From a checkpoint of a small transformer trained on Wikipedia: vocabulary 16384.
MLP neurons of a small language model. Each row is named by its layer, matrix (gate and up: input weights; down: output weights) and neuron, and shows model dimensions 357-484. Each number is 500 + 25 x the weight over its row's rms, rounded and kept within 0 to 999. Numbers have three digits each. A neuron's up and down rows have the sign that makes its largest values positive.
A block is one neuron, or neurons of one layer that tend to fire together. Before each block is what it responds to, as a language model described it from the Wikipedia text at the highest values.

Description: Prepositions before time/place. Prepositions such as at, from, to, in that introduce a coming date, venue, time or position, e.g. "held from", "Game at", "at that time".
L8.gate326:523549497476500510462533469526523481497521532467493476505504459481494526560558503493487499523508529452502501500484494515481470480478537498496484506529496557486459482501485537510552561510505443497511504485543466556478546480485484479453468518454491476539487511454504436493521500474508518440470470491506536498475488491509504471486514504485474487500485542498484470506497481527543486531531
L8.up326:509513470532501457491521490486503484483474456501487522526535482519480525492516531485503499507501484464487538479506509489508475458487468472508532471516498546502511571507498527571499481506532502516499515519524524524475512508463484487520495510453506516498462526481544522523429509521536498486501491500557519512489501548516494481489489500504480442545486523506482507541484472524479514468502
L8.down326:459515466491467504468515473500470503439528492492499471521538515494469490457490436495495520539491498520529506505525491511493466494469529484482559516507512495500514502488535507555445477516491538508500542543517521474488507531498455561455480500473488494523521491472531482522490501500573470523533483575501499497542467479526507472498530499524546530464506471491476498487512556505478452462490
L8.gate514:489485499533489494549480489540510519520497503524518465497498499489531485493501523516521523521498496531535523543468471497496467521548490521462490527433489506547505504509540479558535467501517481518511552513483500523536513483537513490485505501497496512488474513470490526477505477500573505540482497451510535501471487534519504474485463504493498499499531540490476459513515506560535494456467
L8.up514:518509508482514516522447485493454480461523538492505489527483515487506511482490471491511482526467504531490501551498519517512473503507470497495515491506485496536516533495500537487537505511462503499485509532477461496530519503500487495488481502463457529501481537510500512453519473527485521541489500517492514505521490471420512515467523526491503506492505527474513413498445495519470521488472
L8.down514:486535485485468484553461478520470493489521568527477513526512527524481473478480471528522530505511483489529520510502501504530476510494457488489497498455484485571502502539509505509548513497497444480466514520520459491502464499450507498490519508486463517485517462512489476506517501534504525545488499519528495508456474459492504496500505514443538502493478488467481477486485481542467446490500
L8.gate635:481503526447507479498505523500497468483518510483518533482507484530477498481492485492455494452482517502476486518514494538453474516516482538510496492532487524513462493468523546470492498522494492527496486475535491506523503534486536485483488539508466494493462486505525520529492528525486469484505531505479498505490536478523525484476497447482502468467473511512502484489554489470512527451479
L8.up635:477548539492483463520522518502495511525532509517490476468504442526547522468494500475512498481457510512502529502520470544506489531549504533515482433516495472556506534468512543544484475497506495516449498542512491475553497508459550491495486573473479491488517499562515455500510505515535482521483524494474495524489492555490537528497546506511494475482460541510522543471510530528526509480475
L8.down635:485501504474528504480510488495486548539495548481500474452484454544498518489523510485496456474486504494534498505503513527473496510519518515496498473554509510556508498482487495491462484503511512467465525480498485469507517528476525491452479565518483502465518513541532469520468487493555452513500540500513546509489490531487554500479533516493501503475435509505458478519549516540530494481492
L8.gate679:549482503550548459504528489520483504464489490539503516476518526508501479500485485529490530502457506478495515499543463513461433509519504477506500517505484509469487501463470485485439476497496533476521504506489519532484503515480519506493515474484450461505555451482544494534507529546491487452536483514485540540487518529504452528547517458519494476506483541482508530512513474521486483503526
L8.up679:530537447474481503459498503477546528500484525515515488453446495500567491482488479524501501487530545436517479485466449536485511505486480477524468514463530468545485489455523454484485464511507522524499542534512493481458475519495491485509470519461492506498465514488501474488518473492499549541529483515505468506484589510470463481518511524567504458527486513486497500480512511492526504482481
L8.down679:503503503475515484506470481486514484509504514503468516478533467519541471480494433526468494491472484477486531527460518537513519500500494548517508503478505503479478454491511472501472464460567530503508532490482513500512524498486498476490494474467463535491514455476521438523522463478504553478499499514498472470528497514515534474499498492524517466507483462528526464489516487486515536536500

Description: Ownership-transfer passive verbs. Verbs and connectives right after "was" in history passages about property or places being sold, seized or absorbed (was taken over, was sold and, was absorbed); weaker on function words and numbers in tables.
L8.gate219:458536495487576491487522506527501512484498507484473500524466486465479543524520502469485494524477483519491467508502508503555517466524490495503551475499519470515445549526502535484471492496529504521490494464488489463460466523512493506513464450523465522476516535517477509487494512475478480522514492532446468484525505463534527462532537438505514468447491503532518538531512479480559535507503
L8.up219:479527481465531487492517525496502506497520465501458478532472455421467519473489466516496521515507510526500484507504505506518480440504520546519487498498499525480539459539480480484509509530515524500462534490484503469515498499526511502480483493515435489462496482475513507494487483496521472493497499549486475498523540491516482486495542444516503519453483540500499507481491487487537506496518
L8.down219:470551492501539501494540541541508530491494486493513511539430506485463472472496467484533507503524512455510493508489530491490469501492516522491506536468518511484525492526475432493513502509509465516505487471490526468509509524477511508495491468535474572556502513481532506510537524486496511536486493518493487456505512494472477520527536487520481485472524473464481496505487495474531507529497
L8.gate472:518502516525511512500488544475501534516500484505466506518515478486537485505500530494513510528488462515487499439514460505514501447489522513499528489528479472516513528548467541501514529531499513516506489532491511498443512539503492475461472501469486470491522480497486438469458557515481539505488489476467481472512525510487524482545498523539438439485491479462447474450517496476473471480470
L8.up472:495534493457475450471506522505533478459490479472477490433508521500490493488529521533497581505501487499507523505476504517498553506507512529501470485517538564483481511477431479523528535485506455534529463467532466507506503469499514497476473492514489520547535485500476519469511514516518527513486473499479495531477466472457443510479511494508481492498532493480456536512493509474526515525539
L8.down472:485522502472478462528502503473529500505479515535518484447487506499443518520515499502536545483532493495540514548500479461476556515488506504475507596502460492454482487482506474497469509488529465496473493540485476520523552531487508495513483535482476543499528490508465497496504524506487507480488489504513500491481469515465476512485515495449510524556508505512481521524491506478476486516543
L8.gate699:526477465481464481486470495497521506472540506489452508485508487459495506486493539535504503466478461477458487502514522473490544475537541490485521488519492517503432524478516464484485539540505501443474541523499497474504514519492498503451534494527507503482529509489456511517507581518497530500528537500502495489491453509530451547448448491486489508545489506489507486478504554501506508475542
L8.up699:491482516480474474482520518526505533503533518486489480476472519493553530497492514487537501506483480532498508540533546497543457475539494531489538507497474513491465513500534488478466536549506539472537512530491498473507463534482473512491496480518550506516465481513495522516520516507489516465488511490480471504495478495528449535463446515517494530523501485467493489511503492436506510507485
L8.down699:527500518507490486489542536498505521460505512509527499488492492527476445503478474557491511468440460535490493462473503500474480469516515509461512483506517521453479524473505530487494488489542499499489556525527489497512519487477504511478528464532530468507491462500487461478524533489482533514481520502505512522529475502493469500440479509489497524486474508483494478468478514484508471490479
L8.gate1251:510519492521506489560497545476532485520490446511486532509475480453501483472517522510509550535471493505515507496495488499534484481517520495529507519497515534503530515493499510496500514502466528478489544493494521502524537510512493492487510483550460467525520523525507452474523511473504513459539491535479525541528485448514480531481513486427509526501491500512509534475490483483484490523479
L8.up1251:495530522502525470496491521494529491517499450517511524488502511509511483494499522504501539524541485499474484487484511498543467489517537525471527497498475503552507487522545477581511523525492539503472499465532490549516531510522478521481517510516459414518487500472478495490486494512507548466499548484488545468522491447458517514479496495465526503499454496540491546504499528478496501462491
L8.down1251:511506499509499511507493521471496533485474475537435532478442464509512530495528507529507490518509491489528526509511449526487512481494537543495517492471513510472558542518535504477522523513495525466561533477520461506500509558476492508453524544513489460517458467500526512499500499496515536477488508510495485553499454494510472506504536500517509485450478472494508526548530482555498501516473

Description: Word-final piece before punctuation. Final subword piece of a multi-token word (often a name or place) fused with a following comma or parenthesis, e.g. Montre|al, Fij|i, Bid|en (.
L3.gate1088:484534531509448480469495485506478509532468539450516467502483509485547529474474557496505497455445502491511489491431512484502484488488476491517506489560535476522492489493537493455528497564471463479519528467495481515520480482486508494500524509486515501483520485429482531523501479478490495537492535477538494446487501506487488468508490472513455528508510494485551450501485501525493524526512
L3.up1088:497483549509420482463470527471474539531463531441543486501485505456525492496495550479517502462449508495518479511472519507513512490512444502539512486537527464510493496496543533501542493578491528475494546457487495525502483488475503458501500504509498507502523485482498493520487499513486497527524565477488469451486530503505506506520517488503469522507519497485530487503499535490506481517508
L3.down1088:510554519480483514451541486502500522499506540509498506482517523526496541528487561498464533481483490509514517509473513481465506462493497480489456481549488491524508519515525514462488529535471496519495493500517472502540476484508463484486544520456505491484471519492510558491491526470523480443508494457483540472481500489509479497505490482493454491513523538534494460455544492473487546502511

Description: Locative/temporal "at" phrases. The preposition "at" and its following "the"/"a", often sentence-initial, introducing an event, venue or moment, as in "At the 2000 Summer Olympics", "at the station", "at T+22".
L3.gate458:468502537504474492522476524482495549484481485508470517501555505469499522499481458487546517471492490453534529479519494547489472477561524563551463493506499467517477513507508461488488483541495445522506546482483483553482501487463515502463481510528484508498516526509523536549505476496535507477481516515529507511508489536529549524503503521514510499469463494484495475477517499483499485528496
L3.up458:503501492457499490483458540445458477458484496514509472493478475460487539502477485517499502469494498466524487444504470489528500517536526519532477496489520506542474535500490447490476510536483500465515521488520515506479507532474489484431456502517533494509489476526547509526497484513535482502472535467500515499434526515499540508525524508516493516505470510564497495500497515476512485510443
L3.down458:504516546522501493534472505475487543506517485493472498530503494509460537491454453494489510441489513521545516499554506547485481497520524502516471492518503489526506514527483479492502479488509487503492543474476446543534481500483492463436486548509503530496456502533521462534483501522525484504472489496534489496514493513524507542495486537509509495462470501490528453490488505478529491505522

Description: Conjunction "and" joining clauses. The coordinating conjunction "and" (sometimes ", and" or fused "ed and"), often after a verb or noun, starting a second clause: "returned to his position and continued", "was postponed and".
L3.gate207:507466539489506483537539544511518509493475484470509536574489516499513468514496489512504508515513537457543515531506511523512509499510507533470490503467537485515472484484479433483489505511564510496534508501470456479533486479471549504489498508424531543535458512467517510472471508460489543501557496501564504493482472485492469512515527466545484543501465487494525500502534516481476505487462
L3.up207:522558509515493500498478511508543499510483490477489487505488522533500505497465515521485513548461508498523491439519527529542524469534494534511497525521520497489511486523515471485513494485484542540508523537481509466496500479533523505519501503516504525490530486476527455499514516483503462473521516503554503482528517513505512535493493479487476465486517510480527452476479526481517504470496
L3.down207:521528489525470520457459519497461476522474519488525498435458489488537468527478487513483519512490505526505496517521506472504472500454512520526472483497482484501495507492496553521477519509460563495509495535495541538452477488508510490535521462540498506492495522536447495518507491500501491479490491504491513481506496450516538474492481514505534478504492502507477542476472500480510497496524

Description: Prepositions after event verbs. Prepositions (often with an article) right after verbs like held, set, released, ran, began, such as held from, set in a, arrived at.
L6.gate143:500475518469505483479546485465503481476490486509521509511498533462499508509467541521520479460516501522504507520522488516515494468507526456476526532502543453513475514468516510499510516521501498445500476532512465543517492486530540492494494449533471541507479520508528523501511526450510528510554506493481525472517495450521470523478515456494479491523510507494528485517475517516499532489509
L6.up143:496459483474490509483498466558522497451483492512500448482448543466520488493460508483509494523501518511515488507543505503533498455491482506479492532461524471489493484486498508475469494473516488518478500477513466514478515499515466519498460456469481463481499518530520519489480529453527506536524481491518507527492488475528515510464516513517535501529488533506502480470519500527505491528507
L6.down143:470482510488501512460499521535514508519481499541523496509514524478468489486493498483499488524474479490507482535483508490517492501453499544443512473519464498542512478533420533517508459493502497526505558467486491499489493480505461522537505466487504502495505463517448473507550481521512506499491495503528502522496512527525547511516506554491516530508498545494483501511537489513504455481563
L6.gate567:526509467450491535539499560508464514513511512486484484493522505475520506548541532493526494493463539524488528472479485507514501515526480502520494510578474510490474487499501504512504513519492487528508507480511502545515455478515468482502497523486443466494476489443436483496490517517493514486488516483475482525444530488530511513523466492511473475511469504501494568535541495531517518500493
L6.up567:496506476512496487525494510511523454508520527496510503508531501496524483569474506452484517545501522498484459469520489472501489504507494489512514442551477474495513496475513499492460538490442477506516483459486514466514497493498463488518500498487486501523498484469485501550485496508491482478512529494538527545564503481486487494518494477490491528524473526550478541531531465517482484496526
L6.down567:524510534475507519520506522488447467522530491544458525500525496481479474497542496483499491524495474561483504514473444497523484506506514491525494451505478493474501554459509520547496496485483493481487478497527533548537487513526477488465449497504462479463494533457564472532492499497528487487496511509533514483517487500477444498508539477512468474519507509520526547528506515494506502479523
L6.gate1047:505523510485490516495496475484493505491514465493457475524445457496524500539516501453518493523482516481474475491483505474517489457482505481499463500536531483477505501484536480500541499494515452532504502497520495484488503488525511492497430467492477462474494543468475536458546487524486477519507510529469481496489487455477501487525472528522496490509504495491482486525509508545537540514517
L6.up1047:513496536464428507505533492511552524503504496541523486507477467505484489515489491551467478541506503493500551484495463495476462506513508491518481490507493493520501454513468506496468501535470501519496514511518489505476483483520514453489506519421435494489450497535518540513494470512484524537497506507506527520488512479499514487489514519511530467511502498528459494474421452538478519500520
L6.down1047:492476474506480476489530486472502506513472498482540521536531487500512515545489498526461514511539507481476500556540456545521536522499482464498483533497509486522478472524506532492435514557476492468494500529492538514478479514506564477494490532495500493479469514490490492492473509520506511528512484509507522502475510519476465503529495470508537497449488533498476501478564482464482492498550
L6.gate1119:516482472549448531530532501527497493461513519493499466509511510524532522487494527459496500496506496505524502496506541523495499485515444482467510453494514479509506487517498542509489507500497492540493495493513485562538532496514477540535567498508474512451483525509518509469537517466500506489538495517491529554484516506480531492480489531511495499500488503559495463503510533546518504488524
L6.up1119:519565478464486545472497454549523529500537503491452524520462480480479499528515569478533491511480432505509517444502500507506518501504503489478503462496487521523515501484537506485514501508490474536478493488491487479519560477483514477501473497499447478514532513507516536507510552524494497483486490502524500513511472455491515467443493540480485467478488513520475505519487512544556518491459
L6.down1119:538479508501457489506563461504496523486479532465518477539543494508479459493494503528499503503480476506505497456522487484476454473485543500475454488464500518487511475508494540498477527447494525515510525488475496516499501505482511530466501484483472492539476518512455527525493526511526497501481491518535492480550491468498474506449526509490505474496456483527533508499485470530507506508520

Description: Paragraph breaks before headings. Line breaks after a sentence-final period that close a Wikipedia paragraph, often just before a heading like ==History== or ==Members==; weaker on table-row breaks and phrases like by the.
L6.gate60:499493495523472513476468520553501514512528504479501540475525507450569515499525466500479496518470531495505540523472516497543480474475479521476533517475511518474517498501523536467510496477503497487496529474535463459456521474517477488532506539521454530492516503520471477534497507490473554498503541502492507509553500505532453491487519464504496514519503505499490485521495490501487490518493
L6.up60:495470491439519473542509519512477509445524497468490473509477482481448530480498462466496519494504476516533485512483510484512542467528453491511472515484489530510500502470483527566525521480496502490537508516525510480476500500495507487479503475489475510486475445515504496509503517520495488516501520495475485432500489500531479471518572502494513508473541517504464502493499518516495501461467
L6.down60:464475508462493501516474515524479517476507491490485491504493516524519506483482501504495493510522505487522521480494469505496520523492507494524471572462465498534468486495489495526495517495500504513530502482518526486480480499512482500520482482496477521491498496523498524472476461507518511561511497500475483442530496518462474486516536497495519503505540503526479476490461484513523504518470
L6.gate406:510542542483485515484501523498524522479510554451520478483465482484528467491498475474518460518494472453494503498474505492488476491462509511536504482485526485528544491467522505492524486518486550498479451520482464503450497500491500498462481498485543527501511497474518475474480540502497512464459528457500538470471485540519513515488504504519466540463508526474485487531532502537466488537502
L6.up406:494511534490498523478527510516499518474520548493493452492471477504514468479518502476505474501489514493487488497461514505471497514460498488526465297452476509509516517506549491499489472460507515481503467522487500483492488493506512473466455507489516510501541500492513486487487486533470494454492518457505521494467496534499466494493515514495499529466517509516524512528496499505514513518494
L6.down406:507496522507493513500528488499482506502522499499515492479500494508509479512531507467476501496495508497474471516461509471487532467490475502506495887519504508480509478489546465509461475521520507475484492498479471489523484513478523508490481506511513497488544491506541491506512509505457468458526515477484499475530514521483467509508525487469502494518511491514560485516518501516502503509506
L6.gate503:513503537519463510497532507490493522518494477473510477509490503484497484507546498501492429496486571493480457520481503497520550491490475494530505405533545488471488491497498485523457475471513500474501478491517462545520516509495501532488546514518501477507552487512510482501469539474455475466520540452460531451527492490474481516516531494467501520531564485494547460522477495524522498518529
L6.up503:513575511473493527498495543506508539460493517487480460486437512494535543536478512494520431532471484514516476474520532496488474510502521503533496506508491484500520501475538481496520475519512528540492472487510456497512533519493543489492540520482491521486515532541472475527479541493485526473473488511549534466493481500525496510470478510483499535471523476448496478524500521525497501525502
L6.down503:504531490490484523474483538518527522471482518481486483495468521495514516536470503509528468521483507493495519485540501530511436561512530517518515450472438494509499496494522528516536510514503557522523490489514531511491525484514510509495519476493472528510488538512469489517464507502500558498440486517523534495468475484519506495469471512517516528460491518436451517492490511515487504521497
L6.gate894:505492532525487542491528514509503506486518531482508481495452484497499492460510489456507464511469511476548503522465514472455504520434509506493451654446522503504511510493514526490519507501505518492465489516502492484492505468487520498504478475497520482495520476486520490521476482494472498450527470446478516494503489527521489512532504489494470489509509503491508534520474468518476506535516
L6.up894:498547541477512522459490545496506510475529537507511487492489486500541483494527502468488475511508513484465480515479533501460507488496480482513486454470506534512519521511555496487487454510528533490499453514509459485473496516508516497501491480465514509481513512512520470521467514505485495464504541475496516505474494529521478521483533502507512541482528526483507510548548498531504510554543
L6.down894:495525518491503495492510527498505528477517515485498515514476493488515498487528512491507495491509519493507487502457529509471504519506486502491515869484520508472523515520569513488503471489498540476498453505500477510508506505496500495483490495476522513486525478499503489487484513494509539471485511521507478512514514524520489516499520523499510524478493502515518527545534493523494501537537

Description: Closing comma of parenthetical. Commas that end an appositive or interrupting phrase after a subject, just before the main verb resumes, e.g. "Wilf McGuinness, beat", "including an officer, was".
L8.gate14:488484509482452493515526493493505490521518485503462481521532479469539450497529492514524524467505518483503494531534488484502476480489453445498471511488504491529542472492480474478495500518509460482482475526491482448510542483513514512474535523481482521506470474473484533518497490492489476474478494505505508523510498523484509474482503466514531561489543469512538474477492481451534511514506
L8.up14:468495496550523517484512507527473490500499502517520497480514489496487479486515494448510472535479485461504467527466505508495503504521504505465526541503546492484528458480536539469507504469494546491489552459474515458505537461488503511481498516483493551493509490532499487506516572520473517489502541522520505439511495526470505482525461502475497475501520491490491554511488488457502507457506
L8.down14:516511519477476480488475544478482478487517511477470495513477447496489499510488476504540533527480541556496529500499532492512469529457500450504497602551467475514519526508488499469467499554468465529437488496528480574461502523501483517499514467500511522468507524497525463499485507499544507491472491497490501498489516497522510528443499540462474499488455509490504463524487481484525499521485
L8.gate1015:479520506541489507508500519540516483564527539476555519520512499516560512453519501440522511504550478502487535502486514490495505518467545465477473504493477486482497506518460491487504476517490457487522469497479490544483506443515497478500514531529493527476522554504499502514563493526472471469480523535474471515486500522548495483531499501521510460499439480511470516490503469414468521503472
L8.up1015:462491494500519508533515508473529462503500528486522489549489500493499463471508473503507549515497501486506520512502472503473496462475506506534511478500450475508509513482474485501478515543518500510446471521493471524502493464502487488513547522493493503479521486547457468449532476504494512499517497487464530499474451512440468535476489503503537478476446484484514472520501523479500504536483
L8.down1015:487481529518549495467502493426461489527471504513501507536521491502482509434436518514481488536508520477484525515506491508471481518535503533551530488463488528516497489482511467517537478504524482520474494538529467502526473513540504471510544500454503503508479540503531489510472481514491530490504481500490497460482477423515511511479503496513555474520477472496523555534505507501512491496518
L8.gate1041:526513492512476506468481460478473490534519522492496500523527512494548552500538499440488526460512521494478492564507466518455481481486493520484521440474530464481519547561547532476556517506457464500505478507462522511519502474440489469533489504538518492519491552500485485511520494496471479504547517515478471477504501512520493507508487529502468533506493447483541525450520511492527510493499
L8.up1041:462456473473523535539494472510491495503543532521524496513490473469481499511550478491471504487469499477488510592494480526469519496462524517503542523491519468473479475478473546442486490474477568499453467490503460498514468497483498459493507515509509528510523473485497488463527501498461464513530467482453550488494459519484482538515499520537488508483487469487511525460457524498493445505527
L8.down1041:517519501490523509494541493495456489541457531525541488485505477462519502479482474499433539534478524519495526499520492503547497498560470536506480462469471496491523532487487462548505517515494432538515501472513544477464443493470505512530523461477430512473476536480512471538493467489472482439535492476496470448468533492522547512492515516480535503505446501462504520499489481474443522489508
L8.gate1264:465509506472490523518498468502509533518511527517485488493544513504487574511534504479495505498473507520484486536511497510457465507525466492463540493488486468517527507485533541461508510514495511518487480440517550513494516432440515458511499505510484506493530474480460464514511482501490511515478508485481504516462503494512506533528518524473529503474517503508535495499526527481471516530478
L8.up1264:442545450466517521526516488444530522515506522551503503528498502482489504509544502510485536523452493500495450521524457503499484525495526441476539505545520499497544513544465519490516520474515522493473480470495470483471519472475510484500495526488472504466495481468480534467488511528512486538477485501474509481466445504480542495533533494502511488451462503511522513515493526509480496504525
L8.down1264:483483453465514500516517506515540512480470486516516495500479540521551492488501534462478509547498496474511524494475449474552501499476515506503495491466502503515502480494505501472511557478501510502476547489488498532467533449521487457527472511482516486468480488482491534489486478511488519503499514479516482496452518512458552529497480515494473467460436535478497477496552529536477549512476